Weights of a small GPT-style language model, trained from scratch on English Wikipedia.
Size: width 192, vocabulary 512.
Architecture: RMSNorm before and after each block, rotary positions, no biases in attention or MLP, tied embeddings, capped logits.
Training: a variant of Muon for these matrices, 182M tokens, 11127 steps.
MLP neurons of a small language model. Each row is named by its layer, matrix (gate and up: input weights) and neuron, and shows model dimensions 0-127. Each number is 128 + 32 x the weight over its row's rms, rounded and kept within 0 to 255. Numbers have three digits each. A neuron's up and down rows have the sign that makes its largest values positive.
A block is one neuron, or neurons of one layer that tend to fire together. After each block is what it responds to, as a language model described it from the Wikipedia text at the highest values.

L9.gate90:065134153126118136144196113129168142118034127095076148098086147068146104140119188192078159124151118132085161145152061070125102123130142138117190171122168153122152144125088147157095123162173123140134168147095146095136117112103142087121110119166136171099116121158185093130118054184095106092148100161189103126127107109135187083132086121135165093163133162165103100096105148132207128147059
L9.up90:107110119101163143110155152115202188110134122148113151121118177109093086179131094123128150115116119112102059164138140119183105103093146163087157099119111119136071106083145123139148175154129133164145099152044081144125149104074151100132132139091129133172125135111114125121164152108079088200172197091174129116091194130104190075090086147127151169155098132114134148128120129175106118117096
L9.gate97:079081143132112115124118126122114177065071099057156107158152133087060138142179134128129112165185182106168151103138140094122071127118098177112119145113151139139160093125097153127144089140088102115115124091088152130103105147156139151120088166083131106178137113131096104147143151152096105153135133104082183116057135173133143126050160124100119175094099149160109095159143100147184134093130
L9.up97:129222152149116119085137174065157130123128107096110108180146138098159086093044131130131120116141156181106137158177123123133156144144066128175097107202170110112143073152160148128104151149130094089149087107087117091172110156172103158121093189149080131117098072116154107150124118148134110131080168118110166161145164163135177136137085142154085088102089161169139067135139086171129076159130
L9.gate121:142153184117154137119128128115104135089166099137136053108108062125108122162132096179225141100161096064102175164085135154130062077102072157054157138101141104111097107084181194169127172103089090094108139129144147149125134095136100191157138118169154163107140109130147105141073107116129111085126075174134146115099093164185128130119155165095136169070122091160106097170141174139147113138121
L9.up121:115098128130144084056109154124111089126140121081073103165114130133134115150081115188124112134175102073150110142135140159121100145075169161131178140137144107127088063194140073175112157136135156129109082147110096085138142078109137141148137135197056138148106099113175078115137128135123096118147087125129132169083136159187158178131146176230182143125114125162094085131111131174125141177116
L9.gate169:159116139117094083126081157083095088139100117118110179066156142063121121161159094194138162160140157084114088105138107153128091183117190213097113151108181135116137151124157149117184189104121130109138106142137062031167176128126079122132172109115142141095086118152118150117097125161177110115150109182124129147135148108199131212093159155151156107093096145203115112150097123165136109130122
L9.up169:128156172106148026144095102107156161150155124144105119132124123135157096133075069193149106087061148131118141119091132137125104171160084200084100167058136098172105111080151146132142132131137097083180142147153150162070168118158059190145083117106087100114148106136197147123157176107126158101170102158117138173103111121132115157114107149142087170145105151164102130189116177124115106124147
L9.gate205:207132148106110123116135139203168113065140094042129104175139120150128129129148094147102168092111137134136153120121157189135178096121121166181152088127144127137100170083130091139183115156095175143167116104108143120133200180074118138087126158151085085116152120158150201156130090087154092171177112179143145103095196140119068157120121142159146135127060124129115146105194122150100111096125
L9.up205:134197128098087098153089111145063153119103074150090134163075126115096167127117080139110089174090093124150117100155099196163146059168119133154159173157132115156076110117095109121153134220148135117174106098132086121128140099115125100105158132135143126149062172088124121138137119116114183138172096098160122115111120160165156061101193136102101096173079140051074111154182204110160161127100
L9.gate265:095133144124152111061157108131088124121180105127108138104105106187160159127114144080126141161132139131093153110084141129078133155153169110166098121135156113112137230172106119125137116097136144108177087080131200054108153086120097098154153095148130134084106109175076124145147095112168139145091089192089162120126230116160145167133116147148167127114118092186122121123114155159075129082139
L9.up265:128136129120112146081096134158079103133180127119104131157150153131123113101125102211173098126101115089129094173144152119122123090100124076115079152078138115147105149133153149099142162122103131172128137115108081114140176116114079177082169131059134084132066130127177101072151150100127176075150129130129118081140082119153131149169085156168132138059134141104129044106105169140157192129214
L9.gate321:124117106073152138093133115153175154073093150115094119155119124142104127093127119163119094093107092106152137177107194192130107059183113118132056140119160101096083085108118207123128052149099125177145104143064095123135109118188191117104090135159054205100106114120132196082104126154144146094163185160125135142164127104124155136124113135149071152099135169139061116160156143125139135056118
L9.up321:129161083202170164119127171139143127139110163091150081203136115174157111125079066152047167062072154141118164077188105130113173087137095138128109132153147141158104136119121164130158109169149153113110062070154165188108123127173136108202131156120098103085148131159151163119114087121137113156118061130163163110135117181099150130119116160144121142116094124116106091120119139134158132157107
L9.gate376:151163129079143106144146086163137115099168101046111100203125102110104106127058157127065098089142141139182081096139126165162144155178114117123093145167102148110126143118176147163149172071115115099175043134130091121136152125136159108081089132104163177168090095132069145110081161167164114129148150127170153142110130138128123088112165161120176137104145144160162152114122135197153110181102
L9.up376:114171125175142143075107179133136157152129059124152184139065143139127143130092122104149093128120089189124128133078138138096174139059087174105182151155159194054060172177072147176121130144093126108093100056176138113188132141082105148121125146134101096119148084133101132161164088126139170112098123137092108194151130171125156103167080076101113184101107154135103131100134113149147082200162
Description: Numeric table cells, word fragments. Digits and decimal points inside numbers, mostly in wiki-table cells just before a | separator (19.02, 2.61%), plus mid-word pieces after a capital (N-or-th, H-igh).

L9.gate51:129130100198114085124132135167107129106149069132054136134126117191161133150146131208152109137096146153143139127164149109159182136180124070116105062107160107135189137157076060143154069148139145128096088143110114198089128136088130089115128139145118063182085093182175150129140146109121136177159116118147103124140126150114070170101129147087121113114152115099102109111134122128124158096085
L9.up51:135148104128091140161125145135113043104171086174131121137081111148116154167183136171095126129175114082124078177104102098148105099056155126136135104124184172111127140110135112138150093093141073061110153089130098108103172124129114099159158127177167130155097088169135135179116099152089130108150132186059093132158150106181182119163086154124142153073132146117167043199119132116130094192121
L9.gate162:174108191152081173100117153074204084100152070181108125103095162155149137147152118211177163179187177136167123129146124096085089187101138096096112107147101157128122114111136134123113071153131157154167138152126106064097140120112131102128143140091114129184096098130113155161075114129108143104131089142113121114122195168097172171163172138116152089133149057148165103120108095186104154064051
L9.up162:136143153140092077059163179101135086114138107161135200119096110116165124180126131130090119152117155119159089134079175131095120135157222155141171117103164150120146138212130136187184137136116129110142130106141164117201131130149130090107086097147099119134114091087109099137096136121116129099134126151129074091183093116121129081125151140140179137167117151137090153108191132152121131150142
L9.gate172:058178076116128158155128128095137119107123101115164168112125155096156138144140115176121101129117176126151167177081076100137043186077202137118150070106150080123164120139150116162161102101103128098185188159140150123090077126132087164133106111106140119117134142131173154101073123167103136074177121198115067101124096109157140146125191123122220148110163127135099204162141158117115139156142
L9.up172:176108089095067128111135133125132120148141123114157057134112107111110139124157117087199138114124184136091120167110195137123100128117135113130067161176139084100121076117113160133169034134118154107153105156185109151159138151190097131175120105139070134159133155135092096119146153187167169194107061140140144149125160070154118103130133059152145192144076140111175116114145124122066078087117
L9.gate198:106126113166129174109079164131107101054130141128132127162165201141119106087157091112140156101137081123118122120098135137112060125165135152117112107195088124109101124098125090113127156118074107107147151076140085109159168123106077113082143131189105157096107164156166096196138106099131080152124105149164140149108100109130166098112131064149148088201095122087109037164165129144116091209135
L9.up198:085162147124098174130161064131149164172103120144111150120152147098139138124135173142143139116083131157148139070183098168108088109161067203128077148140096192152109074157170119139089100117184121130159118120167100177180131172076086097105099136127152145099166119113175149184086099162119126116123160069145153183112119150089157134140106119155176096094133118153143203106137055138059184185132
L9.gate222:143138126098106092123085143186143101114089114204178168186197148182096156153062114121167134137172126127122145111105134127124136082104148131120091113122116066112200120075164156139104171108163118173142159084121176149089133045130125071169154153126157157103188113121145131153110105169105158120106153083147126128117076033162126117137141109146102105167061095121165137125168120152112193164119
L9.up222:140159122131137185069183171053130146181125160168082154125100186135162118090112151109145179143068159138131150100119166148117126200132182156110157153112118156135086211116153150211158065144167169177116154151121077094153142118148091138187115110083148130111133114129154128104114129135139128092156110106122153113131092087091196137131104154133140131175138116178086161106130149105148088179173
L9.gate227:119166151142149103094179175135105148110134145116098104136140132108105120094181166089140184198116125111191117122115118052067127195138144137084119101160154069196093102192150155169144165088151075164119130140189113116124137120134142139145076131092132083157175153125118139111167114123189109112100135110141150094132166080123165163178099103126165194153131117147178132132148150171118096114101
L9.up227:154090096133150142118127135137101123133144059188102114104117133129093118063179125187195169112162176152098132149176096152136219113085075103138051105127196148128130127123102162164131112069040171120090137117095102160121119107153137103157150149142131113188140072079099112157148131147133138112038104168166093106145137095113114132159119100145150136136110124080171103175133092105139163090105
L9.gate228:169115143130142083138118201112122138061081095114139080073095116143074135107170152132058153125161110102149163147117136146161139149082114108102129073134142146124144113066157116138115125169115109120144132113135127196083120171182097115160106122094144166096152118119175084176167120099128156112110131148106116158092121067129110100148080126159157121139151106150086163119171110181124177119103
L9.up228:115187113097114162136127137115086119159066134120141127077111163109051132152114147080113094072119079106145103128143113166142098200089159180187168116115116143117081041100134100157112123103095165124138111127149160130109064138127121150150114089132134147174133124089183163168153075114112144117131181097085208079122104118146108132085087113149129082121157069136118100150153101150133136210175
L9.gate301:152076147099167128122102107156072141108124108132098135110050130170100166096214131110127154126186100176083132183155146136111121116145157127135068171180120104162146135071084157131157159147157153094136062123111105112132100094131118131120163111086112096136128150167182091146126054126091164097138208125087104090129113123118138042147132104176162179115127154109158102162144088183090076132109
L9.up301:105120132165131100121158123085181125089149186132089164076091125135097084165139089078112113084152165105173115136136115156172103135203118114130080127153148120120105172162123167123154083110066090187173144128128137106105163121129136084105074087125125140096126078200111109077121148144125122177158109194151107076140099060068084097132098099134152075083146135133139124165172165171161171109146
Description: Mid-word fragments of split words. Middle pieces of common words broken into unusual small tokens, usually just before a final e or suffix, as in h-om-e, t-im-e, ident-if-y.

L2.gate16:105125115193121122128116148132146097096135119109099119155107126057125084060087083163121045101115138160122135158102121195153159133135133194121042133119102149152164146139143175138145086143119089118131076131103154114128086162092162131181108079170102156126132167146103138077129189159119089172140092111088141133095159117105155136119170101198176071171090110169167123142097150110170098120141
L2.up16:063118113097085068159131190136163149127111143156115092148098111106154093077080124129151129198090136106118222101115137145138159112138135139162114132166129157126128153120159130180168109117210107104192087094162091091118152130145128085105124125167091111165187135110109169090125148089138130122112140158124120171099059176170147108122172090171161114185167157225182179117057123084146077128141
L2.gate86:122138123060122141123135124154136150164116154121108138164135140081117091170118136178138098156137151176112154119106178189114102139136130166166164171168180096138116106082073159135069115130126099111102130114100158108168145118124074154151088113147121137135225157085165146097088099166122146129108105126185132129075144174189151121165178128156107192131126191103172162160101121111159147092186
L2.up86:098128107088083150140112126155112067134109095130075172147157125045171081137178185153185134157149088168075154150105136159059094101159144125105143153146160163096162093075085161097107127098130091106082132094134130148170145117164162173124147126121170086145234148158155169146106114162138112190128155138092174174129150129173148141106124138119109134178136118140122167142157094134165162134115
L2.gate160:128101183086130113140120113185122133109134202125164114176157169156072098186136094140118117100114103176103107100147124180102108133165165091047169125078114087114153083113112097110102180165117138115113108052108175139150105108129132163108114101110084104111157103143118115142142140067098150150170191127165104152080133153154152141191135116211053068128152107091194051125127143164097161130112
L2.up160:179098157094157103111152104200143125123083164151107135171126182115085142138128054192115138121165099133162126091216152110145128150160218086074166149082078110089132096126089114104146122130087094109102132071080125149099144123090134147079102126073107141131161102191101146106137193089092106147135107194143113154128101142174109099182132090160066148169145127139129120143089133135095148096122
L2.gate206:214104099083120156122146100144184095080167200201145140157119103125119175137163183137169104071131110139135221147144140098166115099143147115107149109141076104104136136101044125134164158166088083096145130110133113120148144122140152115106130153136122125097129082184102118132163113134154088137120112084073102133095100187104105177132122084183147099154104109171099122045154109141126106126154
L2.up206:099136067150124120110101178176181152091127147063104083135125094102112150131094146129129102149106170071098087159122100118112147126143121105164194149125098133156146085161111119117123135148149113092090124097160043159160113146165103119086154163136135101176121182138189093124143167171100205125201118128147122111117101147138124189085154150137099057200153152072178090097120096095163127185142
L2.gate277:143070104184158120113136215143153108107122128180144102165174086090112105119099044149066079168140086156150141123088159166155167083135115156081087063167153136107131130125142139107192145154107143117159134084113114103163105104141104151119120141145115162080176159096075104126127161166124160148150138195108153123190193175104149075090147118142135108133109148112174118120078132130089167179180
L2.up277:180165089101086147101152086138108084090138120161168085132113137151136112147110137094119145108194190132128159149068128123147129122197074099154062170088136122098156152125161173101124173089116111095139193154113130132109117129134096051094102127162105110112194121127097163131146161125115151169151127097125115212134109151061085109133130098128150096135130078121051104165137080132107116154103
L2.gate293:162116093102073125136133140096181093116122097165092122110130122109092098158153166127142093092118167113116114125146167071154168074164120146196151163086112139125142081107134121143189119113100084167069151155079207126186136136137091121059138127111164122170143134143136132096134108154102112178119139177144139140076070108232115127182188208163131123139057136157149137124145070127163150145099
L2.up293:121089141098086088127152105124117140119108137160174115149095148092117051123144125094143122099101136170117171083112168049134115089167108107096118117165148145104114167107090139089219129176085035184143169115132118138108092132101146101095131144084143149143162148146154108141112076109101157146107164118121116082072121139129160139176098152141128158144065081164107115099101037165122072169179
L2.gate322:084094113136123162099060103098029171066113096066088127119133135104062160150086161128134157147141101129074125128157114186123097112139108108124147150099124103104123188137109143059111095096127124136087098164119144197157127081114155124131099151061083154110151172126124172166116092097134133119185197205091110128076087134155112132125145115120124126161102109199147171139142144117084144127171
L2.up322:127067152165069049150128081100115137098102176174076090136089132175048120140106122188142126144122124068126165135177109161150136170137143138132122101138083076085100119120109130061131104090134103073134061044122166105147136117205143133071160166125106148127137126138108089134106137141201079080118118128148096086111119127142125101136128114161097167140129200082175137171089092125123153147142
L2.gate333:126096054129079171161162134135150073101114120150122129137114079101077171125056163111159114176080164139083170121111080129132176150152162112149091072127079152141134123109142124132103117158132119109127202121123157118101114167099104127127121112146155178105245144110155116131128166159072114138159058124055113095045087161133139097164126095123120155130129113160094095120133140118128093174091
L2.up333:136102130106138212186127149126103134155146144136139165117120123092147160115110091122142101127085157159103157150099073140116147167142156214165110112119168103147083118131148185134073107138160089096137169128140142104149096204164108129143159136130140120148182152170164109166121107121121190093160103185115136118113156143167127087179159040111118117109163099173079129141140059155104126138092
Description: Inside abbreviations and common words. Second or later pieces of acronyms and common words split into fragments, mostly S after U (US, USA, USS), plus UK, IBM, February, University.

L2.gate1:153097101124106170143094103119127097069154141156106131128110141122111121192124162160167129066137116163196153092119171140127116178156106116167150117084086149093193131094117161106139137122133099077074121147096146128170123125179115117092157089151131108168093136109127050176121176159169131102066071224104134109111129124133103115125112117080085111140145157114099136043056103153108156107079
L2.up1:128159120127093138077168111117093089173044159127106118123128166080114140175137146155125135175121140141124149175105135127114149141119131086122094115141072134098059136097171126096134095081089165108088146141075131115212124155094160123212132106103150119185098116126100182077116127103074157157136146127094180164134121123159190102147188125107075147237142107123110081116126170084124128142161
L2.gate25:108127139095070081155142118139090113105169190127149181120108188087109112174095111085152141126152158051160150111129177102119144073190116137064141170083165106108108153119215163087105103134108163098112104067144098146154074159136146138129109138150136140100042152114104155088173096102089111147154114164164163144211160111106102138079126168156097119140129111118117160131184133113187131173187
L2.up25:118121134113126040193122131099140193098131105131106146153157123122083139165097167061125132088102153163102086075151154117106102127091143089140116168052128173130052167120091111142119122156112101100108103078059023091156158138082162060120135109116138106123165118161096169131089131142154156115114170128101138143146136198202139101085133134090143125184135129194099112174138136134142106128058
L2.gate46:165163132174147073155093108157186039129181161119163100123151107141141127113136109045128118153114154150144189122155099104183095141147116081180113145123149151133133163144148092134150124168133118127114090150141111109093122130118121161075156119116159074103092113068097139156100042173083103156149129124127134110166127095104108166109104151129110101102163162107107143164146115140116106180116
L2.up46:137142169179184147103138074108135148104140158139147125117099166081129208099091187041142118125092090156121079158124083105091103139118103147163091099114119153123126090116180143120153119193115128153155165140149147151104115129159178127087150187112182108129131068148094125153137131177172151110145126129157099124159182148128144140134155133120182131114085178159209103098122159126072121134140
L2.gate93:145103148162194065162106103174096085076116155117123115123145112120106108145117090102127128191139118091170158122170102132121151149120106157130161114089214073113154125071145040157093187137128182106049120149141173118062101111108110100177162140097170122150083153164119103159137088115090171182141057138087158161143103147133121102149146118072158097115123132120143166186135137146140196113157
L2.up93:096076111147122095169117094161147106128084115142089132116102135079148128093147083106092120126064137153112079124167063117102110065082098126149155144090143158108107136176140123142127189143134142094135082155135153079120129143181126166069125102109138132124108112098096169175093084184114113120132065133133064155203161127163128063102114123098167108174153118166068164165097116115086120109099
L2.gate273:124129128163153093123126122189125149083109154103094139141138105105184145073065121158143174115125108132090110112078166134101122153171114061072116180164123093167087183065154086094068143126097059129154135123157090064096134150131126088052181146143147134107186110122092103080134112118083136143111150163114161148103134109134123168113141117073088094163192104134143171123104113144089102143145
L2.up273:139227100177113156065089093136080126122112131112104159124146105110130098116109079169119094108065155135128173098119073132115066110172082146102091169185128133163093156108140072125109139143113134117123128111106046111143132117131140137128143142173138138122088152098179131150112082123067094123134157194076102140130104102101113129152128110137079122196126184130123093109168137190117100168056
L2.gate318:090116100135099112147181133175030123093179131099063118132166169162155086175137120125150133125162148135112170136157114173096160193106122147177099113058137124173122178118134119162103128149175100095131120166124159136161073079096112104117145108168153113117117177106126135172151103169184086101150125125136115111102182110121060087161142203103115127126173139178132088137142146090161134153143
L2.up318:159148125052080125122105152088110134131202066134124082142102200122124160175106141131133142144105138208112140161138191119107134057092147170167144077082139120215152124175159126137079062170155163161055127124087130171118103111152158139098116085157114128154102113088132130154133079147169148069097142129091128134097164117122085101118147100130136105144100164152116151104180094154153113125138
L2.gate366:134115071142132063080145155097124110119117097070161115155196146120128138144162086117142100097156102129044072149148052179146135110129115186116134143077081163154097160187137070106098138107184130136103116107112125139132101061062117104177159146131118100118136131125115124081178082119121184137113119070108069187128120061104120127102154109125177060104120157130198087145168168123105072121081
L2.up366:135162083212140101122127076140082119142100099087142156179143154133165139173114124170185171064153151139159113115180070069134142076100127152120180157104058176188158151147140142148117172143133125099200107105108124152147120059089119138113107118134213132125088104126076138071170115129080125098131084051068105158126135134099088156149170116118147152134184102112106116076104158161089117174089
L2.gate369:123117101117117073123171107129106152138163103075151086152110096114156133139155114147086084123194180120197105110147103161161139143084083111131118180128109149184138145090182076123089086154158072129153071109115130062182088109153140118115151120153148055144125161150119145109120179168140117131176114106117166145088152115172143141126203070150127148123172089108112132098116151106130165142234
L2.up369:144177142167140101120119160111143095184154159132130135122131113222143171164103130152122086132182071134144167074164129184157151142145133100124068141094168157144140166148178120163140069096096137112066146095084102170112116121105144119131118173163113155129118127101116083113161106129073113119128115116159076110082140107116113143154105101078109141103160086076131127172162142115141127119157
Description: Digits inside numbers. Single digit tokens, mostly 2 or 3, inside multi-digit numbers in tables and citations, such as scores (6–2), statistics, vote counts and dates (August 21).

L9.gate1:161071170105117157128186110126097131116127136164125116119130180181103130154182132122147166102157079204068104158188183107112144101163105134153129116104081091097134117160096106045136161164087167093151161125091177113129105121145130149122154149132155109125144120112161105102157150065135112172191126097109106090125104147098083145125166108171138133132105144117158135174177123158118098094127
L9.up1:102112155100135083121152051112106095127099146135148094117148133098083161155089199115167167060104133095122105106150119128108139167070140040130128090098012152144148099176159134126127125182142139132144103146107119119101124134136184127124091143101168122153114096156120109117145120133141127096138086191088186147113158149161143150183150128156146149139124093122085092144069128054118108201138
L9.gate4:120115127124114073104071121049131135166136098137137148147112126187133092119062188135093113162109099123136131158060133153134145119126122074206100115165128131092157159148126158108097108110106099101165094159120152110106117163110164158124162136156093156133125186089160112127086174127073042119131150178172104116157162165134183141193141103096076134144123118175134139150160159083113167137109
L9.up4:101134080109104076185157104136147135121173121106108183104105120131144088087134168141161105126099131111118126109171134178078119142116077119151095111111161210092064190155117090142172184109137135075118127144100079124125118171128121171076049133082120088138141067144146174124127161119078129139135131126160135107134141142170130174189180102162089174096173168175132150113154059146121123119174
L9.gate82:099138121155087054134109139142191199134100134142123118144120105145122133175140144133115085127126154088137097109159088171114149150142114153108106119100095150134127135171112181137135106175082169143159133154162109147114080161142108144071127094072046140101187161131124117106130111123088189120158145142152163090158164115117206170164101159187112134170091149146131090183123075102164115141131
L9.up82:149147087109143080138172189183177103141079147115119173139107149086105117106176156135118125125126151167119097058084149163144134194123113124127171107110141138122095110116150101179189133102083140135136091124111089121131160163135114110099081169144071118109210063134117121133138097125162126136113104094164155059149161099130120159145186124094128092118074142147120151141136084116135154092190
L9.gate113:080101183108176087065137102110149071177170133160153151145120086160126137121155129120100136208100096141114183116112144160101082059165121178082147078104069104140100093111157179164078099208153129137136134134103140141129105112046139106173175100140064160131180115113099162140092164132154155090099115173151171141112145107163133127103145094189106125104129109073126125112154076137160161063120
L9.up113:155109101119114173145135103103153134108138106170115094101111195092182076147083136176097127149130102087128155153078153120091203138072123160147155086117120138120011130116107099126105068095114173097148140124183105150100147111099103099157049158145167138102205072164180135145089147158082131162103146034128130107142171139153169144135083141109111137099155070107120129156146136112151122147199
L9.gate193:151163121114143147155190094166195128085093100130157164122200123126109096094180152111154114135128100165114077043167126159138165070099146118106128165056189142082133113144143111058112140139144098051141167097141169179152109066144124184118108120144147133124118120090143178164089136116034083185095128141126102112120134149112154061077131117106136117101141101157128135110158118116127100097096
L9.up193:140130124158133223095151121126146146174110108156135139161128145126100128165140085093150116151124079121156090132101215118146192144142208118167109157151158116118116126155127142109211101129100150116102088100120127119100142146107132122098148131130143073107128120146129064126123131043099068132125135161147132091158131176116165138115095088165129105098114124182123165121179113122137127110131
L9.gate215:154103150071135093153134159107094070127185155102155158178170110121154140182124153185156124143121092096109104133080158134118123160136103095128146142157039176103155128154158155059105068153125137093139105136116139123113127126161097118176138092095191104127140130099139152152166104140085104088136058165190175102109094140148162172150119159175127105132087076108092122142112125170138152155149
L9.up215:150117119204127178090133177101116150092105122112157091166200164134093112068158109099117119116102103139119129138066086172146078127140121096129166115105105180095176100160092091101118181130090097126177108074135208144156085147118115113139138102149044092144162106149073128108057194085164142142110130152144178117098133086112094140146157119146147189133129160057129152112118105203066189175165
L9.gate312:132091131103118146123102100139166146142141103107107086136122097145133082107102083173112093150091115137066114066129184152036120075098128121184157086162190149167152082123109097088095147150109136130120167160171097071173082115092161094111177136172160097139126143028186125144129118098124119118167076115133112147156105158101187150079154141136086136068106112136146137115132129130128132154140
L9.up312:132137060097119082093150070107132136201130152157139161188171167164109114131147097133160131120148167167150098148104216189190056187125124187140130142120106112096135077142106188134139135109100144178133169147145107087115127118104144102145158117083150109129085152130097175111142164105139064168154069131119145131126161182103123178148172156123144065144080153134070138086113114128099100162074
L9.gate352:100149125123103098181111132116187120120139134100175101149113163159167122134177141144158074140103100183075164120125149148133105109163096147122128084123151114073130096105102184117189080117139106084129125163137151105091146155157086163099132168101133114187141163083105087166104091164135240102136126103169137207108145135060135127103096144121116086152139156157123162125172085053134134172168
L9.up352:155163143073087130121151169125148120093176083122091077128148174154096096161103087165014094125099126055102116131111147130134198151152135130153123116181101097102183109139161137177136136120185162117078161123072094129141087117130060173127090111126157088128172085098117183167171130150121166167155183122129154116138101135135133128142160165133102146129123117176078122147168122096144126155084
Description: Mid-word month-name pieces. Inner fragments of month names in dates, such as the r in April, g in August, ember in September; also N in coordinates and slashes in tables.

L5.gate21:099134087194151105106105122125136152130175128122133095088106135116126113121174089130094134070159132140169126077195193112070123146136095182135083137115171111179157147152129193131133103110091164130135069146045093106143115109111110145195084081119071196152108193115145134124113131187156086125111123150088109106145131146116086141138102129164160080103115135127102069210142124089131082108171
L5.up21:085209131103151163035064073096102136159170137098110146113137074075154150084115104138148155081104146173033138118163132160148117170180131111129090129197128090158123152140095149113099160165091148100139061139084166146098164139116143124141128116121125160122161135131132095104094112084127087092136154116093142141103110131155157152107095113140180116134103143149105080094127119206151074187101
Description: Decimal points and short fragments. Decimal points inside numbers in stat tables and measurements (4.20, 12.1 cm), plus "or" in w-or-ld/w-or-ks and some sentence-ending periods.

L5.gate30:175148116137087129135106085134166126192153094117058170139171085097126118140113137109099105130132168088138113118086181061074145109167155051161122145126079063129123141178114125092197135137110103187115073124141139128197092093093146133103141155124179088081072107119117169110114149117072102105076118149109118066195097171139127137161137101111086140075128083127121124169174114125142136095075
L5.up30:049087129127121117161109102100103139153116170120133087186090070125146166162144130092077084121134172145085135095035130127085145119112123120158080146165164099119128132090129196128157117180110132140171141153052104120128129093121167075099118111152131151143103126142145148125154059119100165131146139151142137031036172119094142160092096112189109168137115077151043150136100102140140125131133
Description: Month name endings. Word-final pieces completing month names in dates, such as May, Dec-ember, Apr-il, Aug-ust, Febru-ary; sometimes similar pieces in other words (Australian, species).

L5.gate46:086125095111101155110154075165162192101150123112108184035114084134119109169115107108085135142168145128130072125082160123156082131167172084111053109157155102171145121153181178112132103125187135119138173158096124132206134128120164158122084092141158089082047112079118065120134148117128193114134172106162127143189126116190150138089070114127119142079059099135135093148125098135080140144145
L5.up46:159137180102193135145100130127135099094092106157186109098155116082138095120141130139132103125181049186124085124155167130141078094153147114152163160158162105138147124035076117078095147110139034097098137152054180090149123168095113090135113141132101114103120113133101072154151144155068179146167138070125155109145126140133134081115095103149129187121063040121148155139138089064155118128136
Description: Second piece after capital letter. Word pieces right after a lone capital letter when a word is split, such as S-ur-rey, A-ust-ralia, A-p-ril and T-h-ree.